Weights of a small GPT-style language model, trained from scratch on English Wikipedia: 6 heads of 32.
MLP neurons of a small language model. Each row is named by its layer, matrix (up: input weights) and neuron, and shows model dimensions 0-127. Each number is 200 + 20 x the weight over its row's rms, rounded and kept within 0 to 999.
After each neuron's rows, "fires on" lists the tokens most often at its 100 highest values on Wikipedia text that the model never trained on.

L2.up127,194,206,186,170,234,223,176,224,232,191,183,186,218,192,175,212,160,208,187,190,197,203,156,169,179,218,158,204,212,221,190,235,160,200,197,210,235,198,196,187,219,193,180,212,214,181,196,207,232,229,209,223,230,149,194,185,224,199,158,240,205,201,210,193,205,179,179,220,223,188,188,186,215,153,194,176,238,222,193,196,204,207,184,180,197,216,195,202,191,216,202,155,201,204,218,182,176,190,229,179,214,216,188,192,198,180,194,208,235,242,168,167,189,216,207,187,211,189,230,180,206,228,212,178,206,230,189,203
fires on: ",", "2", "0", "1", "."

L5.up10,153,188,190,216,200,184,211,221,215,201,202,217,200,184,199,187,182,206,213,187,182,202,161,194,206,215,227,194,180,205,219,252,220,205,230,225,201,162,176,183,203,250,172,181,208,206,190,215,150,191,197,221,196,184,206,153,229,184,224,188,201,216,214,211,175,196,221,230,186,186,195,202,210,235,202,207,188,202,237,224,193,203,182,165,229,195,209,203,197,218,194,213,201,236,167,191,170,190,181,194,163,229,192,200,193,230,201,176,201,238,232,211,214,199,226,179,198,194,185,217,232,190,194,181,229,188,232,187
fires on: ",", " in", "al", " e"

L5.up765,192,191,238,224,193,194,168,205,227,197,204,164,185,177,192,196,167,226,184,171,215,210,191,186,218,208,177,199,201,202,171,200,184,234,204,201,201,214,147,225,204,166,156,191,233,209,167,175,187,150,238,230,196,210,215,159,208,199,197,230,207,188,203,212,181,160,189,225,185,197,206,192,220,188,176,201,197,172,211,191,163,204,196,212,197,172,200,225,185,196,172,196,188,206,194,175,175,180,199,199,219,184,221,187,242,217,182,227,213,166,184,217,157,174,192,224,199,225,204,188,188,168,209,187,196,203,193,181
fires on: ",", " and", " =", " control", "B"

L2.up28,201,224,219,196,191,191,169,207,205,196,207,170,191,227,196,214,217,211,198,180,172,234,199,187,200,186,189,180,172,208,179,187,153,214,206,166,183,183,213,176,160,205,195,181,231,210,205,197,208,178,240,189,216,176,168,185,218,232,197,213,232,198,183,191,180,227,194,194,210,225,202,212,173,216,216,229,216,184,198,189,190,220,165,228,177,236,169,228,201,177,180,197,235,172,211,231,205,174,186,177,216,224,210,205,184,215,207,222,171,231,178,181,193,221,173,166,172,168,196,201,207,193,178,228,213,215,241,206
fires on: "."

L6.up145,185,207,201,244,210,194,163,240,195,199,177,189,158,213,189,172,187,215,190,180,211,194,206,224,199,220,178,221,218,204,178,223,176,203,215,205,215,223,167,193,226,228,198,196,210,223,193,181,206,193,271,176,199,155,193,162,176,241,212,209,194,185,205,184,185,199,222,216,168,187,228,187,180,192,207,204,221,196,218,218,175,199,200,202,193,223,207,208,209,184,183,187,195,219,183,204,207,190,186,205,247,202,199,189,222,242,204,195,194,200,198,210,226,178,185,211,165,199,184,189,184,162,169,168,215,182,190,182
fires on: ".", "-", "°", ","

L7.up563,218,166,154,212,193,213,188,203,231,204,199,174,191,178,164,178,209,227,215,216,217,195,204,191,214,196,168,184,195,205,202,246,190,175,229,201,225,164,197,230,232,196,228,231,202,200,187,169,197,181,200,263,183,187,197,185,169,188,208,213,221,206,179,188,167,194,163,209,208,214,234,254,224,197,212,240,192,228,196,201,225,195,184,200,193,224,188,190,202,226,174,217,195,194,192,195,235,180,220,201,207,177,168,176,198,188,180,194,205,205,193,197,234,216,189,188,215,205,208,206,207,223,188,215,209,206,175,211
fires on: " l", " h", "h", " ex", " disc", " int"

L5.up464,170,205,221,188,243,191,204,195,171,211,203,181,190,165,211,198,228,208,204,185,193,209,172,157,192,210,216,182,190,230,185,204,215,200,194,211,170,205,189,180,195,193,212,191,189,166,182,207,224,203,187,183,205,221,204,233,262,180,216,212,202,179,196,191,196,201,231,179,170,182,198,173,253,215,166,204,171,197,204,174,199,205,184,212,193,206,188,216,202,221,211,163,190,227,192,236,202,233,222,210,211,235,213,194,198,205,191,213,195,185,168,206,181,173,198,203,157,213,185,215,191,213,209,214,171,207,178,210
fires on: " most", " many", " least", " other", " some", " more"

L7.up237,228,178,207,198,228,198,213,197,191,201,214,228,223,201,201,220,216,230,203,202,181,198,216,242,192,168,182,203,207,206,171,218,202,223,229,174,203,207,199,206,199,184,189,202,217,181,174,188,204,192,211,206,201,169,198,159,189,238,185,241,225,210,180,172,174,211,211,238,220,238,203,169,233,181,174,233,212,206,183,193,208,233,175,198,216,170,200,175,200,198,226,160,198,176,212,206,181,216,188,212,189,201,226,188,188,207,212,186,190,208,157,228,265,187,217,179,196,215,205,206,186,240,198,203,191,226,159,176
fires on: " \"", " '", "–", "-", " “"

L7.up97,225,206,200,225,187,199,226,189,228,215,221,181,182,208,208,201,182,224,224,211,193,183,205,228,194,179,171,217,196,267,186,193,164,203,212,224,182,195,174,211,203,167,201,191,183,185,201,171,207,190,183,169,186,181,185,163,215,211,189,214,182,229,192,215,216,212,227,204,180,170,172,204,220,207,215,214,210,201,195,224,205,164,202,210,189,203,222,208,182,173,201,213,178,229,195,203,214,212,208,181,173,173,184,188,220,226,151,193,195,196,197,201,201,213,183,196,165,196,208,168,207,171,223,223,179,198,205,168
fires on: ",", " |", "born"

L5.up21,182,179,177,222,183,210,215,201,190,219,225,226,208,193,205,193,213,190,180,176,192,223,219,193,189,202,214,179,216,222,179,189,218,207,205,222,236,223,191,208,189,219,180,184,203,234,208,186,190,203,221,215,232,191,226,190,181,185,187,207,200,226,184,183,215,220,225,201,214,159,211,238,190,215,218,216,197,184,195,226,202,175,184,201,182,245,224,218,233,184,207,203,252,213,191,212,182,231,216,189,211,169,207,188,204,190,201,204,223,194,188,209,248,192,185,181,197,168,198,211,242,222,190,216,222,245,213,200
fires on: ",", " not", " l", " T", " Died"

L7.up67,193,194,192,225,178,195,169,200,175,205,164,182,216,203,220,191,191,159,152,196,190,199,179,235,218,190,185,214,170,225,232,174,166,183,190,184,165,209,206,213,209,198,195,248,220,182,171,202,199,221,204,185,179,177,190,214,203,202,205,215,198,235,193,236,184,216,179,195,196,206,218,202,205,218,211,217,203,161,189,166,206,180,170,226,229,234,190,233,211,178,201,216,202,224,214,196,180,191,194,201,167,238,218,163,215,212,207,182,173,227,186,195,200,236,213,174,216,199,204,197,197,186,212,247,209,194,226,180
fires on: " st", " St", " sh", " bl", "|", " |"

L2.up68,214,223,207,203,182,211,189,204,215,160,230,199,173,180,211,192,197,191,219,244,208,188,223,189,133,221,233,193,161,216,217,203,198,161,195,189,235,200,211,202,155,184,212,196,234,199,166,191,192,157,233,213,193,191,189,169,219,183,220,198,204,200,195,236,175,215,209,176,209,207,138,224,190,188,215,222,194,218,204,179,191,227,200,200,191,190,172,189,188,189,192,204,191,213,200,195,187,186,204,244,210,206,199,191,146,195,210,202,210,217,188,194,184,221,197,187,213,169,206,202,207,178,198,190,224,195,218,179
fires on: ".", " known", "ated", "\n", "ad", "in"

L6.up353,170,207,200,207,201,194,222,225,204,203,240,193,200,207,179,202,185,190,175,193,203,153,183,184,183,225,198,217,181,233,204,210,216,184,193,240,190,163,176,234,163,182,252,179,200,181,179,179,214,207,195,171,193,201,205,192,202,205,207,176,223,185,195,158,176,227,191,212,185,195,204,199,258,201,228,213,189,178,173,190,185,221,203,186,208,185,220,211,195,229,197,206,202,187,177,191,195,208,204,185,180,169,229,184,198,206,210,234,206,194,203,188,208,200,169,187,187,218,175,179,205,198,192,184,215,172,168,204
fires on: "a", " |", "i", ","

L7.up609,244,158,202,194,196,190,172,195,197,205,229,181,250,184,191,241,189,200,176,217,211,181,173,168,198,177,246,175,201,237,191,257,186,180,225,189,202,211,206,192,213,170,197,173,181,208,204,203,188,203,229,205,212,194,227,217,194,205,231,235,187,226,215,202,189,228,235,210,183,201,235,202,197,218,212,217,184,176,197,159,222,220,210,173,205,194,196,195,197,222,204,193,191,176,220,168,212,196,240,176,205,182,233,179,212,245,220,216,173,210,233,180,192,195,182,205,189,194,202,171,197,172,175,164,209,234,235,173
fires on: " \"", "-", " '", " un", "/"

L5.up711,230,247,191,192,203,170,230,179,187,202,241,213,180,184,212,199,180,176,187,205,174,224,188,189,199,199,211,138,228,181,183,211,220,183,179,200,188,162,211,231,198,192,218,232,180,150,198,212,205,189,202,199,203,204,189,183,209,167,218,166,239,165,227,183,187,195,224,202,194,235,170,180,177,196,197,168,187,210,180,192,228,227,199,224,203,198,201,202,210,175,166,249,216,221,214,155,230,185,183,183,195,229,179,210,183,218,174,185,220,219,172,189,198,196,184,201,179,200,200,185,193,182,192,176,227,186,209,202
fires on: ":", " has", " and", " of", "-", " have"

L6.up745,165,193,210,197,218,218,221,176,239,230,217,228,201,211,202,198,192,203,191,203,194,204,194,205,186,208,205,181,210,211,230,186,136,150,207,262,228,213,248,219,205,204,187,178,199,202,211,208,192,211,213,193,185,147,184,181,194,167,199,191,211,225,204,203,202,210,217,217,191,224,188,220,217,210,172,185,208,169,186,168,191,181,224,203,179,206,210,187,180,171,206,220,188,225,191,212,237,199,190,183,192,226,200,200,176,217,195,188,220,198,180,185,177,201,188,193,188,202,178,219,192,208,173,219,211,178,208,212
fires on: " 18", " some", "igh", "as", "es", " inj"

L7.up181,216,205,191,206,190,204,209,186,225,215,214,219,167,163,187,200,204,252,196,210,193,170,221,226,212,170,181,223,199,231,228,228,176,207,185,214,179,181,205,207,179,233,226,189,174,198,193,209,170,198,171,170,196,208,201,164,194,173,189,185,172,209,180,196,199,207,193,226,176,205,204,212,191,194,203,223,170,202,224,171,219,216,169,230,176,212,205,191,209,175,175,190,232,231,253,192,185,206,206,183,220,190,193,226,195,228,185,170,195,189,184,209,174,194,204,205,180,226,174,191,222,224,176,189,230,185,190,208
fires on: " |", " L", "F", " F", " G", "em"

L7.up146,207,194,230,228,253,207,217,194,223,180,187,227,204,236,188,200,217,182,208,189,197,205,211,207,212,226,190,215,189,258,212,201,177,226,205,210,223,189,194,173,231,201,225,165,173,231,175,184,212,180,199,191,179,178,203,187,208,169,195,201,203,211,205,252,192,179,206,190,175,205,200,205,212,180,186,179,187,200,142,198,221,167,180,207,181,183,203,220,202,141,207,204,188,178,209,187,211,210,231,221,228,248,204,222,207,197,180,215,182,188,183,214,200,178,222,176,193,172,199,202,201,209,218,190,209,189,195,135
fires on: " J", " E", " M", " a", " |"

L7.up174,170,176,214,184,206,229,179,213,204,196,227,206,218,192,183,185,195,175,199,197,214,185,208,171,175,207,231,197,200,208,185,220,205,202,177,226,224,188,182,171,179,192,191,212,242,263,199,206,208,232,204,204,181,190,191,230,199,205,205,197,230,211,189,219,211,192,183,201,196,189,208,199,189,206,217,190,203,160,223,217,187,195,159,192,223,205,215,226,192,210,151,206,234,202,198,205,197,181,198,179,209,231,167,204,211,219,165,220,216,185,214,223,184,220,226,165,186,179,185,218,226,181,216,196,197,228,215,163
fires on: " T", ",", "eat", "am", " in"

L6.up105,194,187,194,169,214,190,211,172,192,201,225,214,240,174,175,208,185,210,177,185,187,199,178,232,160,202,184,198,236,181,201,155,173,189,179,195,191,215,199,182,245,217,193,190,191,183,181,181,201,162,197,185,200,201,212,186,213,217,189,181,179,196,183,204,207,191,201,234,201,172,201,224,176,136,175,160,200,187,193,188,224,198,222,231,222,220,202,194,170,189,207,219,186,197,202,213,204,191,240,206,214,192,232,169,195,209,182,188,181,203,198,216,194,201,208,180,205,209,205,215,210,189,189,223,224,180,185,172
fires on: "′", "ra", " ", "e", " D", " scored"

L7.up210,189,217,189,188,198,212,202,185,222,210,214,173,222,204,163,212,177,174,191,218,185,210,152,199,236,207,173,210,188,157,250,210,197,185,197,185,203,185,167,200,185,197,218,186,220,187,207,207,225,191,224,204,187,203,176,233,178,183,214,189,193,210,206,209,229,194,204,206,214,246,178,201,193,243,169,182,214,181,216,228,184,230,210,181,183,211,197,220,228,175,196,190,204,239,197,211,205,238,239,200,157,217,235,188,214,212,190,198,179,214,217,227,206,204,202,206,180,210,169,169,224,205,166,239,190,191,212,176
fires on: " N", " adv", "n", " |", " lead"

L5.up187,171,206,238,208,194,219,193,236,189,204,159,180,158,184,165,236,177,233,170,256,204,208,207,196,229,234,216,191,187,171,205,212,182,200,196,209,208,193,177,191,210,167,192,214,185,196,215,170,160,159,176,202,187,226,211,217,176,186,186,187,186,182,228,194,214,220,229,225,168,197,207,152,197,206,171,226,183,196,197,192,216,193,173,202,183,187,218,202,209,178,247,217,201,246,181,216,213,216,190,199,215,238,186,199,215,195,183,235,183,179,207,194,218,192,197,214,196,182,178,214,199,172,209,204,196,183,193,211
fires on: "or", "er", "ors", "ian"

L2.up466,194,182,191,201,206,204,181,198,173,202,182,196,196,199,193,216,208,218,203,218,208,204,204,199,198,171,220,168,186,217,197,205,174,189,177,188,210,208,187,198,197,191,200,221,245,214,170,223,210,230,216,191,214,154,214,164,197,185,207,194,177,203,217,203,182,236,190,173,204,207,206,186,180,186,182,184,188,212,187,217,208,219,212,232,190,174,197,224,216,178,162,171,235,200,201,253,177,190,207,196,205,204,182,182,175,202,211,163,182,221,179,148,179,175,226,177,213,181,220,214,224,211,190,222,211,203,200,196
fires on: ".", "ur", ":", "re", "te"

L2.up499,206,205,218,172,199,184,173,190,190,197,242,218,194,204,180,201,169,198,172,185,203,205,198,224,155,233,203,147,187,177,203,191,191,224,180,211,200,212,204,185,194,214,198,209,197,198,226,222,250,190,205,202,199,192,198,194,232,216,205,192,218,184,209,231,180,238,212,188,168,215,198,211,204,235,191,176,157,214,166,215,170,215,192,210,205,195,194,179,212,221,196,191,218,225,202,221,175,178,196,158,192,166,191,182,187,207,221,200,207,193,173,195,203,227,185,217,206,181,196,220,217,206,209,207,231,187,204,184
fires on: ":", "-", "ic", " in", "\n", "ort"

L7.up204,214,181,197,226,215,208,191,203,184,167,215,204,202,197,219,197,198,209,192,180,173,230,182,154,190,226,196,171,210,167,212,203,186,173,204,180,197,202,204,188,208,202,179,229,210,169,194,187,239,186,206,232,210,189,208,233,187,210,213,204,170,237,253,229,200,224,185,222,188,219,201,188,202,226,241,203,196,180,215,227,200,208,188,189,218,205,208,203,222,184,183,207,247,217,199,181,177,230,227,188,182,213,206,211,235,188,191,206,180,229,207,217,160,229,211,189,222,178,200,187,203,205,176,179,200,206,208,209
fires on: " was", "N", " a", " cl", " Cl", " in"

L2.up40,191,196,218,207,185,234,192,223,229,158,213,187,166,208,176,205,196,192,178,208,195,225,174,186,216,247,212,202,152,205,231,194,211,229,195,192,198,192,152,243,229,232,225,204,194,193,201,207,189,225,194,211,148,200,188,195,187,199,214,201,171,176,211,188,214,190,182,211,196,219,193,182,220,202,209,186,179,184,197,236,199,227,200,190,188,190,220,220,169,234,206,195,213,236,171,173,225,182,181,201,230,202,163,199,246,195,200,198,182,182,219,217,190,183,251,196,207,195,207,176,219,234,211,201,209,197,205,189
fires on: "on", "or", "h", "an", "er", "ar"

L7.up118,188,222,205,188,204,174,245,185,198,215,197,204,219,158,194,208,194,168,218,185,204,220,193,198,205,237,209,209,204,186,162,201,169,164,199,214,182,215,229,174,196,197,218,194,220,199,190,244,180,185,207,229,209,206,218,204,194,140,220,194,209,231,178,222,199,205,204,211,201,238,172,204,211,161,212,188,191,157,175,171,190,177,196,199,221,208,231,231,215,200,191,192,214,213,222,212,200,208,196,205,189,221,227,206,198,198,211,196,225,197,206,159,226,182,176,203,222,183,193,190,185,191,211,188,158,197,202,201
fires on: "\n"

L6.up734,187,165,212,222,178,200,188,243,194,194,234,190,207,164,199,221,198,201,159,219,191,161,178,192,183,213,201,183,199,221,213,192,175,225,212,212,227,214,225,194,208,210,203,211,193,213,199,210,211,250,222,186,173,182,216,186,167,231,201,201,188,204,179,197,166,217,206,225,192,187,189,197,161,195,168,199,188,217,148,157,165,226,193,182,172,176,199,219,223,220,182,186,221,201,202,181,194,219,205,202,221,215,132,189,213,174,196,227,216,214,228,194,197,191,214,184,184,177,169,206,203,218,169,220,185,225,206,210
fires on: " T", "a", "t", "al", ",", "us"

L2.up131,169,225,210,179,210,222,225,198,188,211,177,165,209,202,182,203,214,193,217,199,176,198,222,183,190,195,209,190,212,188,218,196,183,195,219,222,215,207,222,191,204,191,188,195,192,220,201,196,192,157,215,228,189,176,199,237,219,213,199,228,202,229,192,195,200,202,211,190,150,223,204,178,156,203,220,202,181,210,182,199,206,203,232,195,202,209,186,206,207,159,214,199,227,198,188,215,175,172,187,171,230,192,227,191,186,180,175,204,222,158,166,218,193,204,182,206,167,179,173,176,199,197,215,199,227,222,203,190
fires on: ".", ":"

L2.up564,199,189,176,178,213,210,187,201,238,203,207,186,190,189,213,213,194,208,193,167,186,198,218,172,160,164,186,198,191,160,213,195,229,207,213,196,218,216,193,190,217,232,202,184,188,212,181,196,191,233,232,190,229,189,176,213,224,164,181,177,197,208,181,208,204,219,214,184,155,208,178,189,172,205,212,204,196,187,188,205,192,220,204,226,179,210,199,185,172,169,166,222,209,190,135,213,215,204,160,215,188,196,237,171,185,168,202,205,182,199,200,166,159,189,189,222,192,185,216,188,190,218,203,221,199,217,203,222
fires on: "is", "e", "am", "ern", "iz", "um"

L7.up339,204,198,215,215,194,216,181,173,228,194,233,205,194,218,207,211,210,238,234,181,185,195,223,186,192,184,194,205,203,167,234,224,188,186,176,213,205,185,198,176,174,245,195,202,219,174,206,211,182,215,183,190,196,177,195,182,190,162,198,181,217,228,217,182,184,229,237,216,199,228,177,239,179,182,201,229,199,186,231,184,166,212,196,161,167,222,217,222,240,184,210,186,199,216,204,177,190,189,212,199,205,191,187,208,150,209,244,202,188,191,181,192,169,188,185,184,206,198,218,203,168,207,165,207,191,222,192,193
fires on: "m", "as", "p", "es", "in", "el"

L2.up335,189,210,218,168,185,213,198,165,222,213,176,208,209,213,194,205,183,219,219,187,223,216,188,188,172,230,186,175,214,209,189,192,215,185,228,185,210,212,212,204,223,188,204,187,167,192,156,212,201,207,222,207,213,209,194,213,201,184,183,182,233,227,222,217,181,203,213,224,153,196,214,207,189,192,205,188,200,217,179,179,213,193,189,180,193,181,173,226,206,197,160,197,207,220,196,187,219,186,187,185,208,135,205,180,173,232,225,184,188,180,186,188,169,199,188,206,181,191,190,209,212,195,197,196,190,222,201,196
fires on: "is", "ou", "as", "é", "iz", "igh"

L5.up353,210,189,238,191,227,201,204,202,183,238,204,175,168,208,204,199,173,206,184,198,206,209,180,200,232,178,222,226,151,210,194,194,200,215,213,245,230,182,209,193,192,176,190,149,251,190,204,206,187,232,225,219,229,205,220,193,186,176,245,190,204,190,208,214,164,228,211,240,212,183,189,190,216,178,198,227,192,176,200,213,193,193,192,197,199,200,185,196,179,197,199,219,181,215,179,194,183,191,192,169,169,208,224,210,208,175,171,203,183,244,189,171,195,223,207,216,224,183,178,181,200,183,183,204,208,192,152,192
fires on: " |", ",", "g", "m", "p", "a"

L6.up90,178,215,213,221,231,224,204,202,188,207,245,189,200,187,203,213,177,213,167,191,158,234,187,210,207,208,214,195,197,197,232,195,191,165,203,182,203,183,179,215,197,195,214,219,198,210,221,195,199,190,171,189,185,178,181,203,176,221,170,188,179,215,161,194,169,200,209,201,215,211,235,231,268,247,237,179,188,194,149,188,202,186,192,211,186,206,209,209,213,158,233,214,190,206,206,174,223,232,235,213,206,203,190,197,206,169,195,205,193,187,188,197,199,183,183,200,210,184,214,209,155,201,171,245,186,220,214,179
fires on: " m", " w", "M"

L5.up381,172,243,199,198,215,195,194,205,211,218,177,179,215,174,221,221,212,177,243,221,204,192,195,191,213,211,213,191,207,214,192,218,187,222,167,187,222,160,176,224,213,211,200,189,188,240,170,204,217,233,195,193,215,163,214,196,193,182,196,248,201,213,204,211,204,179,197,218,176,186,204,213,219,266,185,210,210,216,177,187,170,206,202,174,180,187,176,185,239,242,175,171,208,241,189,224,168,213,164,229,194,221,190,198,224,225,204,187,221,167,186,230,200,193,208,190,221,174,203,198,192,216,177,201,188,202,204,168
fires on: ",", " and", " |", "l", "y"

L6.up322,226,192,219,201,237,207,208,158,188,181,209,145,198,169,203,181,217,204,181,195,236,229,216,195,198,170,247,180,161,220,174,195,183,186,208,247,177,225,179,218,207,181,179,188,161,181,209,194,207,211,212,181,210,218,197,162,212,223,196,220,243,223,191,193,234,218,191,199,255,184,205,187,205,181,158,212,206,216,171,212,184,187,172,203,190,179,198,204,186,212,181,190,203,228,225,197,193,219,159,195,227,226,212,187,221,194,194,202,206,172,176,184,190,202,194,187,204,212,189,160,218,186,198,224,204,178,216,216
fires on: ".", " program", " process", "aged", " sound", "s"

L2.up588,196,216,187,193,226,196,207,205,180,207,192,207,223,206,155,188,187,199,169,204,222,188,191,182,184,164,183,164,222,208,184,192,181,166,215,165,198,237,219,213,210,184,187,212,222,188,204,208,233,203,190,187,204,210,210,215,161,182,216,186,207,221,165,189,174,206,163,174,174,159,222,214,239,222,230,239,196,216,211,219,199,188,204,194,199,166,162,171,188,199,167,207,229,217,217,241,183,178,210,192,218,192,220,181,232,186,184,185,213,197,225,170,206,227,156,189,227,185,184,195,205,145,201,176,187,216,184,197
fires on: ":", ".", "C", "):", "ect"

L6.up546,198,210,196,235,214,203,186,196,176,183,214,200,224,177,189,199,212,233,213,218,199,159,197,208,215,197,228,205,173,182,199,195,205,203,211,191,209,197,226,197,245,196,184,205,186,201,177,181,214,215,193,214,186,153,191,190,170,229,197,217,215,238,193,177,207,212,223,191,181,160,215,204,207,177,149,222,182,237,221,225,195,219,187,182,216,168,221,202,218,216,197,237,240,210,197,190,211,181,215,203,224,189,198,188,237,216,221,216,176,222,201,198,176,208,198,193,211,204,223,202,232,189,166,208,180,219,176,218
fires on: " \"", " January", " February", "-", " April", " September"

L7.up205,211,211,169,200,207,197,177,177,214,211,213,148,166,191,244,226,152,223,177,211,226,181,213,176,210,186,211,219,180,195,188,189,216,168,175,175,174,205,186,187,219,208,193,236,206,172,179,175,226,205,186,199,173,160,171,184,191,211,193,207,175,188,171,195,186,216,219,222,205,177,181,189,184,218,230,222,187,214,179,195,210,226,221,214,220,210,197,220,185,183,197,207,238,205,188,176,179,208,213,198,242,197,203,186,216,217,213,192,185,215,195,220,208,171,214,181,203,168,197,177,215,189,183,200,201,211,198,205
fires on: " M", " Mc", "m", "M", "\n", " m"

L7.up230,220,202,190,239,199,209,217,201,177,220,170,210,172,179,194,213,171,247,194,176,181,158,231,171,158,187,219,209,187,224,213,214,193,186,227,182,191,201,180,209,211,186,190,204,228,220,152,195,203,220,222,210,212,220,185,171,190,225,182,213,231,186,187,204,204,205,220,223,180,207,203,198,228,210,190,211,171,183,190,206,196,219,195,216,195,228,164,197,184,229,211,165,194,221,199,192,195,191,156,216,204,174,198,198,217,200,196,220,179,198,154,214,200,180,204,227,188,192,180,149,178,224,160,197,196,200,198,177
fires on: ",", "–", "r"

L7.up565,206,188,177,187,191,215,187,203,160,177,204,168,208,184,203,227,192,179,196,175,208,189,192,231,188,221,196,214,192,188,208,219,212,152,213,208,182,203,219,193,199,191,216,226,184,216,160,191,208,204,211,180,180,216,192,194,214,199,214,246,198,173,223,224,196,200,204,218,182,181,202,189,184,235,221,183,154,207,175,169,200,224,205,185,194,216,218,213,195,211,173,190,175,222,223,214,179,179,197,205,218,204,158,176,238,189,196,186,168,224,177,187,181,219,229,201,224,185,217,188,189,197,159,213,193,245,243,227
fires on: "P", " st", "M", " p", " St", " P"

L7.up221,221,200,194,177,201,194,198,190,154,186,235,163,207,185,211,225,211,230,220,174,194,204,207,202,195,200,220,195,202,217,210,170,196,168,215,212,227,187,201,192,279,199,222,197,212,209,185,204,208,210,189,212,185,183,177,177,190,189,212,202,220,221,210,223,179,226,206,213,230,192,195,209,208,223,231,186,217,181,183,195,192,193,249,164,181,190,198,193,197,163,206,212,219,186,242,168,171,186,230,168,199,177,211,214,190,205,189,210,184,205,182,215,188,194,195,209,176,165,219,198,175,235,220,202,150,230,216,191
fires on: " m", " L", " v", "M", " Cl"

L2.up631,183,234,230,171,212,210,176,188,241,216,204,197,235,190,175,206,184,194,203,187,204,205,170,180,194,221,202,186,172,213,201,182,195,164,194,218,220,208,191,212,215,202,207,183,182,186,173,196,177,195,197,154,186,167,183,197,216,188,207,215,205,192,222,207,201,197,224,236,230,205,194,159,196,203,203,198,215,198,201,193,180,202,209,189,172,197,138,211,230,184,230,207,238,237,184,220,184,183,182,204,174,235,209,202,220,212,203,214,177,211,175,190,214,231,183,168,221,210,203,200,220,210,189,171,195,187,195,190
fires on: ",", " |", " Team"

L7.up631,214,227,174,190,234,172,221,201,208,209,228,162,233,243,220,208,196,198,205,206,191,231,203,193,169,186,213,162,184,209,185,199,189,189,211,204,190,202,228,233,189,189,214,222,185,178,211,196,213,192,216,187,199,207,215,198,187,186,192,183,192,192,180,193,215,181,198,186,176,204,181,190,206,184,192,214,206,189,197,185,202,209,212,158,200,200,182,225,188,211,187,179,221,191,214,197,209,182,197,180,221,207,208,180,225,223,206,224,183,202,177,193,201,184,215,204,209,191,234,217,170,202,197,203,162,239,202,207
fires on: " L", " J", ":", "born", " Dr", " Cl"

L6.up106,193,230,194,198,194,178,183,204,226,181,206,161,213,188,197,230,197,214,208,191,218,169,239,186,244,191,186,237,179,195,202,176,184,204,200,188,161,218,185,223,169,169,203,193,187,206,156,203,174,234,211,195,223,192,213,166,178,209,206,231,169,208,178,162,205,169,221,238,189,231,218,203,224,200,241,203,222,203,245,201,182,232,209,172,230,166,235,193,207,210,200,209,220,178,188,201,212,188,234,203,200,204,201,188,216,211,225,211,200,178,192,207,162,170,194,203,221,207,198,198,197,174,172,211,206,207,185,187
fires on: " May", " October", " September", " November", " February", " March"

L7.up649,182,170,195,178,184,193,214,187,191,212,210,216,182,203,187,216,182,225,169,177,175,185,202,191,197,195,187,229,210,203,241,192,186,200,191,190,220,181,243,208,194,160,192,201,183,189,215,181,187,198,239,212,222,208,172,177,203,223,193,187,250,198,171,226,185,181,216,220,210,205,167,207,229,190,203,225,218,190,161,206,204,183,186,202,205,231,195,212,186,207,215,173,184,243,181,251,176,215,175,217,218,194,196,211,197,210,203,229,207,193,221,184,202,205,215,204,197,199,195,176,208,172,191,209,248,215,208,195
fires on: ","

L7.up395,199,210,185,162,189,169,211,217,215,195,183,186,193,253,208,181,201,174,158,218,169,220,175,164,193,208,229,227,159,210,200,200,184,211,174,227,191,205,226,173,196,198,226,196,158,179,205,216,219,192,213,225,225,189,192,205,175,193,205,234,196,181,209,201,211,174,195,206,177,160,192,174,171,211,220,188,194,194,249,195,196,213,201,178,181,198,172,206,192,177,192,204,225,203,203,187,216,188,204,217,223,204,200,173,221,194,182,211,203,166,160,211,198,213,215,192,214,196,205,199,189,230,187,203,210,173,178,188
fires on: " L", " Cl", "cl", "Cl", " Gl"